From a checkpoint of a small transformer trained on Wikipedia.
Size: vocabulary 2990, 11.3M parameters.
Architecture: RMSNorm before and after each block, no biases in attention or MLP, tied embeddings, attention and MLP in parallel, capped logits.
Training: a variant of Muon for these matrices, 369M tokens, 6260 steps.
MLP neurons of a small language model. Each row is named by its layer, matrix (gate and up: input weights) and neuron, and shows model dimensions 0-127. Each number is 128 + 24 x the weight over its row's rms, rounded and kept within 0 to 255. Numbers have three digits each. A neuron's up and down rows have the sign that makes its largest values positive.
A block is one neuron, or neurons of one layer that tend to fire together. After each block is what it responds to, as a language model described it from the Wikipedia text at the highest values.

L3.gate139:147147127147140143121121175144168152150106134138101089128147170125125121157135131115142138110098134112154120136143151126095154104086152120112131172099112155101101139132191178133066150110142141146120092143143122150107131151127165116139138142111138172118119109103136137124088156085155131111141153145124102144128156125148182083121148140150122123141096155093168075144108169148149137103116
L3.up139:176061111148132182144170128135141115089135113127146063148142105136125158102185124159117110128113113103087132125160142130127112105108128132135160113125124146150135093113114141153134119108151147120139099130152139117137130159154128120093106131125119125094129150091115144132127127111168133114127103141168110131141186075110089118091150137130154131095116176150140095142094115167123123145118
Responds to: Word-piece tokens in the middle of a word, above all byte pieces of CJK names such as 熱血説 and 李紫, also plain-text cases like Hind-u, territ-ory, Ott-oman.

L7.gate29:156147109138162143127167152185158115165152157133144115118110161104081123118130111097164148079111132125101166129085112144100103134115085135125091144116155121123124097114129150132108093050160135147135120198141103142127159143121148109098093123148147106121104141092111115120126094116150103165091153090160137126117113096134132117080115115126114158117147105127126127145151147139113146142094
L7.up29:127156119149127123137119160117120135172105093103126157111073104103194107131117153124080126104151119151118138137185145072133109128143132147112154104126114102123125134117112124144129116106087126055141183124133127133149118101094149132106123138114160083144120119162147102107149139126138134117163122162116117129133106104119122161152114120122151110131151130077127178144132145099161153137142
L7.gate70:125131158139115100128125135111149160164110145121142135136105110140129071121136107133156116118129097131115142140112140123085142104138131114113125131094115111142163114148155127150147128093150141126115120116110089113156126138139142105083075134122124102079198101172171137144180121117116120170113121107140126109149060109115113112110137114126135085089118109153146107169074126136139143149127
L7.up70:151160172076154095128133129144111138151104097158112138157069130138126115086133129171142136101160121119124144099161137118076130147098112122128127166172088132140151088134177135108141105133115117114140155129134049134115150104139113097120133095130166154122105110128131150136162173146092153135168136131138094134139144136166101091148153118121142109137151143138137136158140069099131159155141
L7.gate247:120117156100144078158125129165140150122115113099091148128109140114136124173184143133163147159117120086088137139153166109127095122114137115108105141148108140111095150094084103124125110134156147136152135133126138110124161124116153147122170138140116147140147136176116131109132137119108132144101110121132103126107133146140105168088129142102148133160187153086140123133106127168113150129111
L7.up247:155156116111120136108128130119132158163090120115126112092159121093149135105144084133125109119151151128111157122133165132131141091073130144132155131101085127123148106136127132133131126081158111141112133160126161118126093160117140110136103103169136174130107151098156106131128139112100162167133135150115096118146170127119165091143101088159141107095139121165126143173100120114112138090134
L7.gate567:135135139180126152115095143106137113117103134096113143131104128110128138107116150141100155118131124089126126123126154149160096124119076155106095104086140113164159079133142129089136120112173137110128123164165086119152130141119140140111127111116082117146120114147103111145143116153147122123127149055097143114114089143102081111128134127113124134129132165100124170135094133165165168173160
L7.up567:128102195074150136116082156144145130119143155115129126186135101114149122090143133136106150156144120070112129112140112111136138152143152129145147137112121106103145121129098136116149130135136103110147143159151137095127117175099119112148092108126095133170152137127139105142220087145145109094122099111111173118127107145131160138114184144108130135113149146122157090092131145124133148117130
L7.gate696:109106105184125102132142115115102100128092157097164135100131126103125111146147163128130123156133095180133147114151147115112129113125115134120120097191117142149152134057125123173151138148101141126128162164140120149079124145123183163143129126161104149103118159097166108127133119133125103140104099111105121100134086070129103133129124134128115139110146123130139135147110099178129136126138
L7.up696:104124166172139094146132110096097089088116116098130142132115163132138117137182156125157137078133086134116136094128132095140108094097110112140126136157090157130130125119109118144122122117163143145142155133151144096116145162137148151116128157187144135175136149136102103103133138127082132164108097119115096116099146112082157156116140117112108119148160182113181133146143142180138136119156
L7.gate723:135150108174130123111112121123160097134129132104110129155098147147140143090108138138163152100131106123120152087162089106139125119101104117151114162130121128129159074108101132155143137073110154122111151128105115114135117105107125107100147114183136150124124147140167159112126142162132103141106104167121130139102132159173081136182148096124120082111134168121133156190156111139154130165126
L7.up723:113141108120093125125143129145095143095120103107126131132111153112137132137120110137158139120124100155148146125117108117149097095107126118141116120125078118123174114145128098130124144093141195180150136151102194150139118099125157165102138143152128101164155117111117132063119120146159091166142105093134124160147121142097102110146155095103158125090125135134131118154155119125106136153108
L7.gate885:140099169115137091109139111148114101123149122140080141094119114125137126170109141110109153104127121137128100100121143127129116134126148142153121119113136106142094131085131125138117088104175092098129123157151143116136113143054154114131105120120158127089138127089132137156108134098144128172122175110132177117159118117157127096118138112080117100155117120182176111086122076160085134081134
L7.up885:134162118120156132089160143149098111149113167115132181138123150173141145112106108130120119096092133111110130078105140183105162118143106108122144145165120156115124142085145156104133114127118138124151141118110146083140149168162118104134158133123134123115085122162122164125099128158111145118131148089147122127145113069131124095135108161129121077107122145155123115142108121148104113157166
L7.gate886:157100177106115103141134156145101097120088133118131117121102172117106123102141097109144120106088069132119133137102153093097137134102100121145145109130149131122152115131109163125119129126135158183142117120120118150127133155155142095079121161177166150154107117112156141115120156110144155116137104139152103117152156072106087096091134184127117093112179140136156159118130163148127141161088
L7.up886:093101101125108119119134078163107154179137145113102139111114107114092123138103119128104117094134135114136143123157117080146141142156088109139148104128108122152155111156159147105171139083137134077089150115120119132105120125180161132097139119140081161097113143152162155094162112081122168103121110146118094123134142133091160123092132134122150085115155106121179124095153136147134124133119
Responds to: Tokens of full dates that come right before the year: the comma in "April 14, 2017", the month in "29 September 1987", or "in 1985", often in release-date or infobox lines.

L7.gate6:110156105097171129146149127120187126131091136097100131092152125134147106161128113155147116124124137162101175183150145150140116129141110141161126153123147196148115131132103157090074129151146127112124117119109160136167149140125119097122130119151131096098142123117107096112106111089135121136185149121165109122085131142108119113157129146125150131168105150118135117141140127169101143124161
L7.up6:144122126134101127130156159106159096142076132167111130098136144100091104170099113143143141127116099134147107143102146144134096131100142182155137154116106109117136121092143107120115150165107140169099155132129118152160157129106140169123105163117145097145131147118164129131134167107111097111144101134150101130145145166119115139159094118108160120155089126132151136110086139122086082138136
L7.gate321:163130167136171123178117109118099154112140120121115128109130132132087145108189090127130082089108136168138175146104152165145073152150141146128139190112132139133115138127135116101158132145109105163157117147169108106117166108138120143108131138126113155133102108111119149148095124146116144134115133138178094108097134177121111142155142131135150113140156153117098137164138164120124129141128
L7.up321:158121132081148171132131132135155163137134155096134099108109162164105146115123118100096100094131165166114116124114135146100103109067178145139134078117139131123148142126110099216106138143102155098069104114116099140104103101132155124120119116114143184150103133149120129140116102171133104140148123102109149127124100161077133128110062134159120128075076141145092152133113105108084125168084
L7.gate477:162143089118111107107080141132069117076166086167112108108103076081122133125133108155122079146139136128135115139058114154115169108149141124140147108179119135089146114126109115095125151077087141152198084137120159121102153148131138100136131107141137140114152124140139125104160135121138108128150093093153105139147118141109141125101118137136107164137148123094130104147149150144124153129120
L7.up477:133104162117140128125124176089111109112150152107121137123135117097101117099140135141092113102131111127156112123106132125111148106110092103117123108142088121097116173133087141116094089154122142141135106144146137121096171132137085112111138144131163114128105128113099166097105138110121133149115140118162121144157101126127161122107115165120083105125098112132129108152194105141119172143136
L7.gate655:136120106107135108142106190104130104121066125092106076089115116143109111139142085117124120102095126091134109118149146113122085114131116142135136151099136124161119161098139124108134096185137132143142145151131093164157132120100142153119138121115133117132166147127187100153082120065111099129140150170148091121151162090145142100079067122146107135142127152155166141090171143112093131112118
L7.up655:116116084118150119068104110105141123119119134139116094117147150123137126165110135124162075125097100158131143121156151122076137130154142106119177137108178135116100157111127116165117133142141127128131084111140146143151106085092126145123103150149121142131146166136111141138096141174168099124118115130131128117093116120175102111130102126099080167167160146130148158061120106141108088100082
L7.gate800:195131130112140129181165141113129120149154111152136160097125100134135125077140099137099088126138138148156118144130163167123128103121144141143136150134139177132148154172109138125121118134142099119123112129146162154140123087171133116161092132089129118139129178089146144099155150135156117101119115137125117118178174102120173110115147139096150133137079088151122126158166166101128117165127
L7.up800:114117087124105121135109134115125140144128120133170122135144102140137105132097097129130149096143104119164140130150144126110204098109130073169129145130139112120137126120126155124089123112101208120141111157133067152036133102152143167155150159123146139134084150091105149145141131111132122115132180101115153110098107161093139114138118093128107133146131109167127145117155109145148154120072
L7.gate856:116138111149122123125142126133165166123107133165103157116120109131112172157157109133133121090108165140135123066102130103089157115144140107173149141136117069153146155099088142114120102124096136178135120095142097135110173117134124119156103124122107132125158111135146117098152115068124124135157124118143126128150121121138121130124124131129136142110111169147135150121165151113090117112123
L7.up856:159156158112123131120122106112149117129143147120094140152112100110110125121126091143133098148133054149134078093157143141080111104109117073121097213114138111134155168144136151137079107103141155134127141135123165099117148111163136149143118098143123108091119130157130100109156113144144105122116128151123171121115140103147080102135129153137139112129106110135143094142148138127136117115140
L7.gate935:122129083077170124129110135129128078128116071149148097126158119110112124080117093126127092148139126160118125100131110134169136115103113125130129137112091132136145129111094142139126093102091113118128124142127086122128112122116126127163125142130079120168114136095110138140114133107131143219137118094111091131150179136115118111081078123115093136169099130102108129089137167113105164112125
L7.up935:166135125076125130139146115120132151103158126101127120115080159153120132075168132149103098100136108114159150153132127128141106164098109089154136102135098115124149124109127120113081112171081166110111126142170123167117167142162127101091111119131128129106120169113138083142133135148113098096143095153130131161097186156135108148182148117097109161129114107127124121161117138124155081090123
L7.gate958:134107140116105080135156133113135104083087134159128108089151145128121153146128062141126108124105123118146135092158125128150129131130151110167149171118154171133122139141139110134147075102122100136122129113137089132145088121138173138129088117159154125173145101126151129111092131133148119136142121127118122131167144118118088083099092156158116139146134153142168106109145158123117117101121
L7.up958:143170131089140145121129146094134118114095161147147082119133127100121093178115082077155138100109146121120166068162119119122105111118150128119147134106111125150105154095141162126123098139145135158108132101133116150150093140115155141110133122143128133128158141129156105119086123146096122121164101107136128117159171126144102158117104131109113145155144135166211080105130143119095105057103
Responds to: Byte pieces of accented or non-Latin letters inside words (Cri-ș-ul, Á-ngeles, Greek ἀρχ-ή), plus abbreviated sports-table column headers (G in GF/GB, Apps, Ref.).

L6.gate72:157091143141137142129166103125152096082111113082148144144098094120116163168154124094139154145089135113149175138107182116130136104110119107140117127127125109121159101159122144134098095122125116123130152129128098116144147144137146083117137131171113124101115147119169139119131146133104112120143104097122114128145133099140113146133134144137108111140163156121168125145141112159142140148143
L6.up72:151098113144148083119164116110110104079139046108109109128122120106121111130085090114157158117146132127142152140099142125098149143060118111119101109178137133127154101117108133097092108075161123127159154144124137121100144138163155114145153134112131082104160102125133157117168097096143133138141108072145099105136099110105093128136155103134119121137172175086142127109122102176134119151138
L6.gate74:128112150185094084124092090119157094098141139125143136114093092127146110105120131134145092157143136147147123138151134143135143126130117140124120105132115125130136114105165067132151130085134148103133076155090168141138132148177120112106127067136124139095116112148148118103136119131155131128147143124112151109150123132148114143161133149082135157177163150100150149150188105139125123139118
L6.up74:122126127179154075121154160138127124109124140103107131132081137144139142103098120130101119136130127100116110160116144094114124108110097149122130128170118141148144144147092138147138098092119135129098114103148081138110154153186146153096080140158149101164115127082172121148136095140118128123170083145153120101177127138168142164145154110125137140136166142193076150125127142153131109083156
L6.gate98:127103130125131119085105160158096127140104115105149143113069141153128131143179113114102119124141104114161158124151162171130115120119148137131124110143121101126145104181102114120159133135150141119169168178165113106078160099140174129131117143143152144135155158110136091146147125120138128139127175132109090155143140124072162139139113131108161118095172110147161136135129152119136122117097
L6.up98:114097134125109094133130098121135137154067092133147120114131114167142127129115130145119106147132132118191090162116132136120081157118155130110132117141175153135118113085156124144131147167145128138116124124138140105137116160125163163131115170138165109139181120149105151109167137122166122101130131093088097103125129070140132123162103150118136097135094144163097103164078138140103168152171
L6.gate206:114128128107131140124111142112134151140149107092172063132165136142210140136135148103152165143149169106129139119100137109125091130130116151109146099159135142104094126077100097130128135172117135149098173136122099157141106139142122143147105150132126103182130151101150104167110140132120154102128119100143137157121123107163157185167129172145160167133120149152109108174103100141149168155093
L6.up206:125098156101127099119127119170162125183135121092136161125108170096130111119062135136104156098172139110122139169168133118159128082120149126172138123158124065145159120166131131145124097108139135160111213143149131073132139138110122142105116144131112123161088148148134099134179139134145126142117175129110121133103130104120169120130148122137109122121105133116119131100089083115179124149126
L6.gate258:133158164135133151138118145120132138156107104114117165108074143075149139118132099115173154139150067145128167123135106122134101104126163127103126131129096106109131075163154149176148106054167116145095134146129116137129132168140130106113135115136180143180130106173145131151156146127128155102126111120112111123122154097122115148100114137074121138124169146125130145196100138118159140104112
L6.up258:129157112131134106161126135105102163148081171125122112142075167106131136137107127143143129111131113157093172125135169109157132096152132095175127170110111142130110101170175105112129129079170129141113125153131119113138138127139102091116105112159135124158132138177126141107121114115136127134173120117131088125093139124105142112106105138104113119108190151148147117071116146110113147162141
L6.gate355:118100096127129138112133131165130137101114101114155110147115138139135123147109158124109122145126159123194141163147169147123152102164129077186107117128108170113150095135160143115131098140141168090136105086159114139100115151183144136124137123170141072112146168108187119129158123121085147089127130113111109136118101083154104170087127132117124127129153139142132098124111141149138123100140
L6.up355:105139124146123089134128136129128153122116147161103147097111121128141111138149174114164163168145129089132132131140146104120113124152094119127102148122152122162139103145127182115118157117119128126106129133101099142114082133109162148101116139153087158136093143150106107137157070146118146123146144147135111095106151100169150106115161132127102118157110161149125098141108080125138160120104
L6.gate667:109127147150163132095105118164162148097138102111160095076107183137162139104099118107136119111128099121181122102122132117095129110118125178149098103160147120174102069141126132083115132122123134159140092146091153143128142135151121155112121134138151114113153116170155107149111127146128119132112120136141122127153159098130155104089087127127153132118135112097115138175087102105129149072169
L6.up667:139079103143109111087126114133113146113143145134135080133143173145118137130094114143149083138120137108134151126136118159155099130104141120134153131099119120105124111154168111123110134119115137154157109149135139146094120131112106127124093131144101114128116157183138124114175099126141109172187122123132134149119127137114116104184095125090136166076115151123134138110103118133155149136130
L6.gate943:103148191120108113096171142133134073093097104132150146155111126143149130123137121133094148131133134125123153164149134057136160126182106100143142154148136138094150079141110175131120112100112133132179093148173141115115109153125128165062136148152129082149121116128123117125116116071110118149133102143175118117156141130174127140086104155105137132116126149104083119106133108130121107145126
L6.up943:110082134129151140142142141119136106104152071161149178107122176158132169119114139116093123121125107124146151115114075117146131113158148079099121100132104146135099084106132149120111094097082143128125109176116155146094109168146117136107096126121067117113127157163174090163134154147122116136135120102127114175175142157153126139144120134078160104130118141112114092162122125089094130140097
Responds to: Month names inside full dates, mostly day–month–year as in born 12 December 1977, also in March 1945 and Feb 2022.

L7.gate28:106151150138115192135107109146120137125136124095091175149125112108103121125110131122129128134115139121169120165109149148137161193115133127153104151115133155167162148131135110133120126169167141133128171103150150152150159148164175138154096091123093108145111169099109159159088114152110139091139138089108111115123133122119120108115128136120121117114101131117094109128094166160104172121127
L7.up28:086145108142109134136120120145088163124130171132111147072143128084127103123083121109155108123110114130101142158115126137136125117159144126128165155113152118081125103148143091093151128136133121154133100128146137090121114191123186127127104089125135144160141121114156149129113129158131156153141107123120095114156118139078122148109137135091139079130137122160118108059113133156136123149091
L7.gate284:120125176136127152118154155135163150138148177134095133142154069117122123098110100123126147108140143148185104114133117136128096160128088134118100105110131114111113122128144157153101125137141156143122138122136171155134084123144149142151137160104141104156148135112113129132151060155139125120183134064142117123101145154131174123145120146133155131148103097139098128112124144137157147163141
L7.up284:112170134159179161128116140170133153111131132133123112099122160155113133115125117143161121160134135118121148177183134124093148123127156139127128136131121130124103097164153117152139093126127090133087103138116115171147117098109119119119131113070114106138087134126130074084107079137124124088147113152145144123116171096117116086134129111130121139114154171146113159114106131143123124124130
L7.gate343:119176168135115151088175092145137127164133120179122118108134126131113119099097129102156116169130113108114132145104112115116116127146180150131128153073115171134151119132153114166148100101071166158091085164119150129151172121143160169146127124145117111142157124089126148104128130124104130105128138122119165087132103118147130135141121138099111129091115143115079144150121137094168116161146
L7.up343:111147106149130074123129101145114130116137131141101166092131100128156114158074139127129128147154107177148123095148141123140091139088120137087116082129137103134125107187134109125143064110146159132118116137159132198119126129143145126142124130097134103129145122125134111094083116139114136078168099174086178139154094135124139112139131137101143157119158074113156145138137135118154148152163
L7.gate454:125175148109125123090115148147160119132148101118139108127116144134124136140141116112090098146062145142080121151098127133117158152136120118145149127124117171151127152146145161116124110081129111157138158163138141134112191121094130084041133143161122101138136100150109128138117100117109125072137084112106125127114167114130095168144178108141086129139141154148096097120091093141126114154129
L7.up454:095104133131136176134126115140140132106128121130123130114134132099128064164094125093117093120146156104093172136165160145134154118101107107147134139127132143136157123159101046108134103138122155137143115154107124049144129137182145107117120090114113122111158169115130122082137083118135131125116100099103114177139138080142115124087090156117094117121135139092103113091141150126158157124158
L7.gate632:109172079137117101108163172184138152142125146091172157125146128146156154163126177140157108094105122131094135102126112133125101127117095120096113137126122132151108138128148135165126133111120133090125164160143125127159085158094153138156120121116097174139147115115097143159112106166137178121154128127137145113156101125120099129114119131165116117117135140124137108188176130159108087111153
L7.up632:134152150099150165149140149151129114120130107124147098124177102102116139150179106106143157128120114129096129156147127161145122121129119168138163104159117114128110158111104146151094175122128175102138122120112130165091196131133141148128128098074143127147154163117108147138110107134138127134145091111139165112120095100120099119134123113051129141105131153091091130096148132086099106170106
L7.gate851:120159142152138103153109091094118089082136122135120089180131151096164105118105113089120082171100110128146109098139142149165098171126152093108144144144161122150126138088135125124124163099099177101181097137140158148132108130126127098122116141121146126131070106165091097114123130136100137165156107155080151152146131110102143098165122157105125126143118122084126089109102116119151133130155
L7.up851:130109088133150127156121096139149119118144136143152149126124137148101119113109151117146098156126155118123166117116093151120135163093160122187090152109125090137103126124119128152165112084113123123130119157139116105113088095120084126127139140115145110160145159112094071120122073148142148137132144101126129139096120118167144133150142138142169097148118119134124117082126163159136145148149
L7.gate936:123130123148136133107120082126094188115160084132111134091153131110117102123099121105121180117157117150133148128119164088115139173117137119131164122122145074131098161121122103145137168087141114143145160137140146131146087152152117133087098069154075189173118153135110111136104159128108105121128165107092143119153125122140141117099130129157142130156113136116097113104107128118123183115109
L7.up936:123171144162087175111114118103101167114128087122064119127121125125125111136113106134161148139143141151123134168079112115115125141135166152167143142135164114179120148077126156164139138136105159129113162185102141139150110183098146156123131048135124137119143151131146118184087136149121124148121152107109147112143175108077152141128156147102090137107140117127126113117117113091116164146144
L7.gate988:198146093128126138106139126160105129127125133137151082129173090146132101115131135092104135137133114161129143141158113171068171132092163100122149124109107112111132084092159112151129170139123142163141155162080121132144108102105146122108143149136145167179136137118120136131086136108172130124124168128130115140126150142128111152098145156122142118124129132154125166149132161144118172117159
L7.up988:105134131119134111124105115136134156123117163147125120099146163134117104148157156141107057114141146119098145154126126170147111142100114137141158135150096134120077103158130104112165127089147143129088136152110153126137131135125136125140115152150149146126131106098122173134122117111118103135167140132130102121113108117199164111137130169082100111145158094107118139080109129173135179077107
Responds to: Pipe separators in Wikipedia tables that directly follow a numeric cell, such as wins, goals, years or stats (8 | 9, 2nd | Bob); also semicolons between numbers in lists.

L3.gate294:110144154156130109164122101167118109109129127131091143129145101149103134167141117137112099130140143123146149130153104111118116122120153117122081106097131176124093110146098154180131146131150196140142150115126098111140133133106162151089137112080129119126118104127091096137140085103132173127145114098131138111135114127112105145129130100107119162111106144149102144145089112109131129094164
L3.up294:098133143146134087119161141084134081147151103089147093122103135138120135161139174122092120150162137146130123131095112160104108143129138123142165131143151169113124138128150137142109144137153142149100153139110086114125113125111140122128115084102106091120160115059126163113171080144151110117152134132148101117169111073130142104172127109099117100147102127150141133112165139122130124109116
Responds to: Pipe characters that close a numeric cell partway along a Wikipedia table row, as in 63 |, 194 |, 2,898 |.

L6.gate338:119090107114085124144114101115125116160097121123162141139127128112127128131148122141137145138111158155084140172114153134111143129148153148153141155133126139149137157163119103064150090121131168105121152084148091146148149120125148099098100153093119102141159155090168111126099094126129129160120103087112117145093144160149099093112105122150122196155158149114139128143098167105097136131140
L6.up338:099100088114132111110172095148114062116114095130122144098153125161133131136092149153167141143106132117101111118158174114102130156141168146137152167139120108134117155158115143172136109109115120163133156164101155128111132155106172149141141141137154153134135121095150115126113091170135127121123099127071069084165127140147120124113110154079121127133114141139171134115151130119132142105116
L6.gate580:142109125108165100119108156123124141117139110167097141109132133174130092130119146168125091158118102112128173116149133160145185100177099140113123151095119139159102101147100126176102106094117157103122174151097119156124089125102142119130118090082143135164127131108083133129121140130134071121128131155072091125166102100121113134139151143089094165153124112109110141141100114175126095106177
L6.up580:145146101128131179149102107122149157114143135188155114118150157156142117152160107101110155107164155103105140116126113158139162130129096112119172122135126199154142149109115135131144156117147113122147133170125111140153122137122123141132104117125158141148183121101168099134145093142147125091140116109101130111146142129125099120105109092155093086116151159143115116108141112140139114179113
L6.gate623:143144114098135127118157117118163134105109123135113084119135157105102136191104105156163126135119163108145111097078167160127147126103101115101079122149118098167136135158141115104136121165118142132119155125139152124122132116141111160118117158150159109118164117148180136122131100159120089187174121133143122153202167105127094111105100160105111146171117138131115104151099153155122074107141
L6.up623:120176111144088153126141132107101077116129152141126151134143107142099122134121105156119135108164082127127139120114066137123157107112176127146132144142125152113140124137128126112134154092091148156128114182115138140132128091144124108149114113118104128138136154088140101124132121134152142082157087107149138096084143096135101147093147095111135193121159130134171128092140132108109112162110
L6.gate637:110074137172149159138125100142165132096118103161123131170143111144087120145104120149154138109101175137144111113101111139129142086098098111105113162106115151147091111092176130111111118156130126137125179159130128113175120137115163126118119103128117111117089130161159133147131118159127104080118135158115117124142110114089116113170170122164155161137168096135109123102098142131116105142097
L6.up637:152138100142140154125193143127111113093109174110120118131122129117134070177161099106144139126126152143098144105109097137128154130129109176158108157153142182124124193143129126107157106117135121154153131122096140185104142131128149156141162109152128135125088137097161144147138114112171114113107106155113109102167145088151122145116096117115156139134133139094155145055144116143133177158100
L6.gate696:116157150154126153087118189124179126150120157111176144127126126130106083123105120147148117114124132116147110135116103153100122079138112117141129094157114104121141161102137119098128135083132173137188105182146109171174161076126131119129109162134127149144158150132118091115134110095142135113177145146144131154109143164123126096116086149153101172122185110129135119100144082107112123145100
L6.up696:090132103117157107145164125126141142101094159103076124123151096143101160143122142088126110136111085118166128118141153121090142141119120126128166117138103167159165123149121090098138106136152160160154112077126138079105115128142141125075124137115104068124140139123156117167112126153160127159123105108169128105148153141140122163087135097151139138104116133163160123151133091161111142125136
L6.gate707:093206142099137108109135096081126160128128107128113093134118145138128123122090098116143118130181124128124097117128140134152139133130157133104089136104122123158141106124124135140149174136074160125163162119126146163153130122111127095104102138109116167146151095132119122147113092117135111122128130104152146102136156107105154104160138174125148114168147110151122144134115149111092129118094
L6.up707:145163146123113154107119163129132149140110118154107156145101119108112133126134078081155099123168087100126127112143150115134118129099144143122065179149130127134120111102145102145120108168133205150111136121124122140141124134155142129099126134101137119159124123119127109148122129133117112134174122097166090107114166100111123086139165141159138117164086140132084137190107133113127097155136
L6.gate830:142112130117126151100144125170114143176115091136122122113107098132107178111118149153174109091111112095145155100128137104117108117151156120134149132111107109145136157131121110132122119105104171147144097161141144142077162126133130150144072115092121132137135159122145078149158120147116111110095111098146162126139123109114166124137128136155175170141163144149140145068142139169171110111140
L6.up830:131135125112095158137146119117124099107137130152074127139096109105161152131102143116122116096165144115129135151133089171143159142125135148092157154180125136116108108143104115101108112160172144138110162114094079177111129130134102152109125168119106144141122115127148104098155141091108147097105154149149152147147111185142147141147094130130157133107139157121150094159118164129144076135075
L6.gate988:079105157075183158131132159109103148125131139159124145086133086152123104159142089145139128153117174153116101104125124130149113118103116143122138140150096169126168116110115131120111100115068155133126118134160123125132128084146102139140151142122114137119116142101088168147104122154075145112170125113087106135142122154115122135105129115102131154141128101143167127097150133121088131141113
L6.up988:130171118119111097164120145137157095091140142134116161133164120149131109162146054129100122145137156107144112117080123130122176129143126106098140141096135163157133134147104119090126138130111152124083152118147173155120179096090096185116123130131098055119145128151166157108127117153150102126152154133105122146088146087111125085171147115139115133131096161099146169140117152133190138132149
Responds to: Partial byte tokens of accented or non-Latin letters inside words, chiefly Romanian ș/ț (Mureș, Galați) and Japanese name kanji; weaker on mid-word pieces and object pronouns like him.

L6.gate2:138106102120169132138141132086143139131114126103139108107137116123149161127101155127090073101101101174158147106096130108118146124149121141110125155117157149118102138128093113109108124130097129152168145121092136128137104107184103093112144134119154105124127122169098166146156103132120163089138076069108109075159118140103121123113132149119106118153125140111074116161130149139133178127148
L6.up2:100089121121101125150136088108178141157141123082166083174161136138121124182129138094145130088127134109142142141137152126125135163139140125121117144123110153113168147112142165129098129137136096099127139143133099084140106118160124103143151142149136086131119053162104155136132107121135112108131190103116161117140143122136111157111143120124189145130149127094095100114101086157130184110176
L6.gate24:111149082150106161155133135099120151125125130170085129111118135125088153119087138145125104125093102134156159136066140116128126157161121139115133125108093120156139140154130137177080142127100166125168140125137140145136132140057059113115133120149091094166156146110104108134138162145118157130135138109173139129123160115124130094143141130099066113097135144122157139100134125136124159163127
L6.up24:129120115153083137122135108102146155119118138120123115101121119126154083064110153149115133128149115172131131070164118082171054087104161122125111152155159103137139111088120135121157098168119107158154157127128116091115108088103156137114108110116114145156127142142136107130126150154105126135115142128139106135107104135105097121077135127096137150167093109120125114090153117148122145124124
L6.gate257:095136076136121134073126119113054120150162138105156114129141095117169113172108108127145150186092125149086131114176100099123150125117145135103134129125098122146139137120125171161132101117128169162114116128122119119120126128148173122153151124095110175126124120104125096112107158152068069110127134128094156130142092130106104132138091113109121148099141127113138107141131127144150146135132
L6.up257:109146135140113156165144108108084120117188086105116113097126112139153133153150101157121155121137145119119136152121154106200101152168098178126121135106099125142105127127170144167130149105118153147122120125132124098144113145149145146132125111132109075136109124108137117131098133109121164140149102157136147130088128157142134089144121107147124108068085147109160130134099073142114132097121
L6.gate713:139138178126142169136147114147123119107104106122119074145101163168148128139115142129153123102136109117131117113168097125133141092122087051134119079078134132090126121138126121144132095134115152127109124112162086143102168159123093122145145183135074116154083160101150133172119127160125137153141158100101142182163113144143152153115184151131096171146103153141112125148129135157131108157140
L6.up713:121114131122085131181142093125080136120137153147116151105124127143139111157090129129170138091098152122135158124130099107119092129154150091114123094081142159142138154110169155125149146141138159122134123107076113140120147141123112100152168152128154127144140143122173113135142150098106127128168143097125141125147150116115157149095100100107181100163150141157134115119161123142128127094084
L6.gate794:138129114159144121138133112129100119103141168096114146122146161159182119129102123154147137129139121155091164103127121099198130113149182143122123152127085149122106152146096125124146110135151156077105084114169115099160130100109153108153100137132126105139145191099148133131095129163145167137167160141122134135123104085118164110148161127086165147134162120089093162121124139142114135128146
L6.up794:128147101128118142130176099155139197126122141146146147111134134107097079095120121126149148141162130144156149137107086179141142108146129138138137085146106125118102143079147139132105112142129130157092119110117126126089114095117160116095103112129097133195141153116105112106121128132105163147142139146153153107150165149116123117129126160093139170119129097113108102107120153132099150113160
L6.gate846:116105068180072116118120083132128128072134172132146156141142132147145116119150148152174119072122106140108108096093133097158099123140129139145127125119097159096132130101184120111144162120129116141106142104121121120108136135114113121093129158128081121157090147112107112134136115149125117120129148130083133163166178116132097133122124153120150120132151125148113153092163181166125138148117
L6.up846:110169100107116159128148120097123101074171115143146141129149111148111129129149164152135122127150103099109174147109110095110185143184152111090144117142114101143139124143106076115118115114163150120129115152115140139153132094168114121129106143093130121166134107130101143148126120147134149132092128091136182134124145163145172169147156119149122141120126122085140122131143170127143143114125
L6.gate850:077095112196107171106117116118113137106141141139176129092114128129152142128125125141130119135135151111129165135160143155156124129116134103128143139170112127121138193083148125118163147099129188135130091149173124131088145076135161130118125101141121131149128145144060132140101117195127139135144145100125157125124120159101135119101134166121118132149161113126112145087130088156119158109129
L6.up850:099162154185113153167159107106102148128157145114081094161127149131168131125110094094182103166110165129120111116074131112178142133159155146116112120093130113114143124120091096128134099116123182152118110112122190112094125151110142122125102126123113127139157182116100096110069166107109154177124118133113110112125146111136143105086155147140121151120136142123111119101103110176136115132125
L6.gate953:089140148170106163123161134120092114125110150122135105162135144106133125168112153112120125120112151150091105073171100135144091167129102123110125126148128130131101115149137132093152156128170153143126154151111100128160107105120146078110142103137149152111145133183103089115128142098122129130152119136133138134105113064136146126128109179136157161110152138097131148107143106118149131116148
L6.up953:168130109156093158158133167126090129097137134134122121141162106112144120109126107133187146127105172125116099102127115115117107119098145185128105117152123121132139173115133120147130144169159150151143115138097115122086112122095156194139125113109114122136101142145125109149151074111126159189132136122109087119127115099150144128105150143087113105158135143141110131041150126152085136097131
Responds to: The pipe separator in flattened wiki tables, right after a cell ending in a number, as in sports standings, election results or medal tables.

L3.gate475:130129118149152115106145156131152116131134132168158129128099111174106165124154116129096134122178051108114130115119149145103139097103140128105134156139100128130107148125106150140181146099169145107133128146144128104114141162142127084049097125146138133118138164110138133113156158125098118160127136124155101106099165104104161122124105127112138127118119147124167133140127156143153080135115
L3.up475:089132125151123142113115150075134130183140102167169131130084117137116140174112138112111132160166178132164095145133129163119118138155150124142103129138113116128099115103118137151154137115140128104075155113092110128129090116126129145104142167084151139152155111141127089127158116143109112172137118118118140107137151156168142107136132133160145120116105121141144102139146086126137144102132
Responds to: Month names after a day number (5 January, 26 June) and the space before a year after "May 6,", in Wikipedia dates; also stray mid-number digits.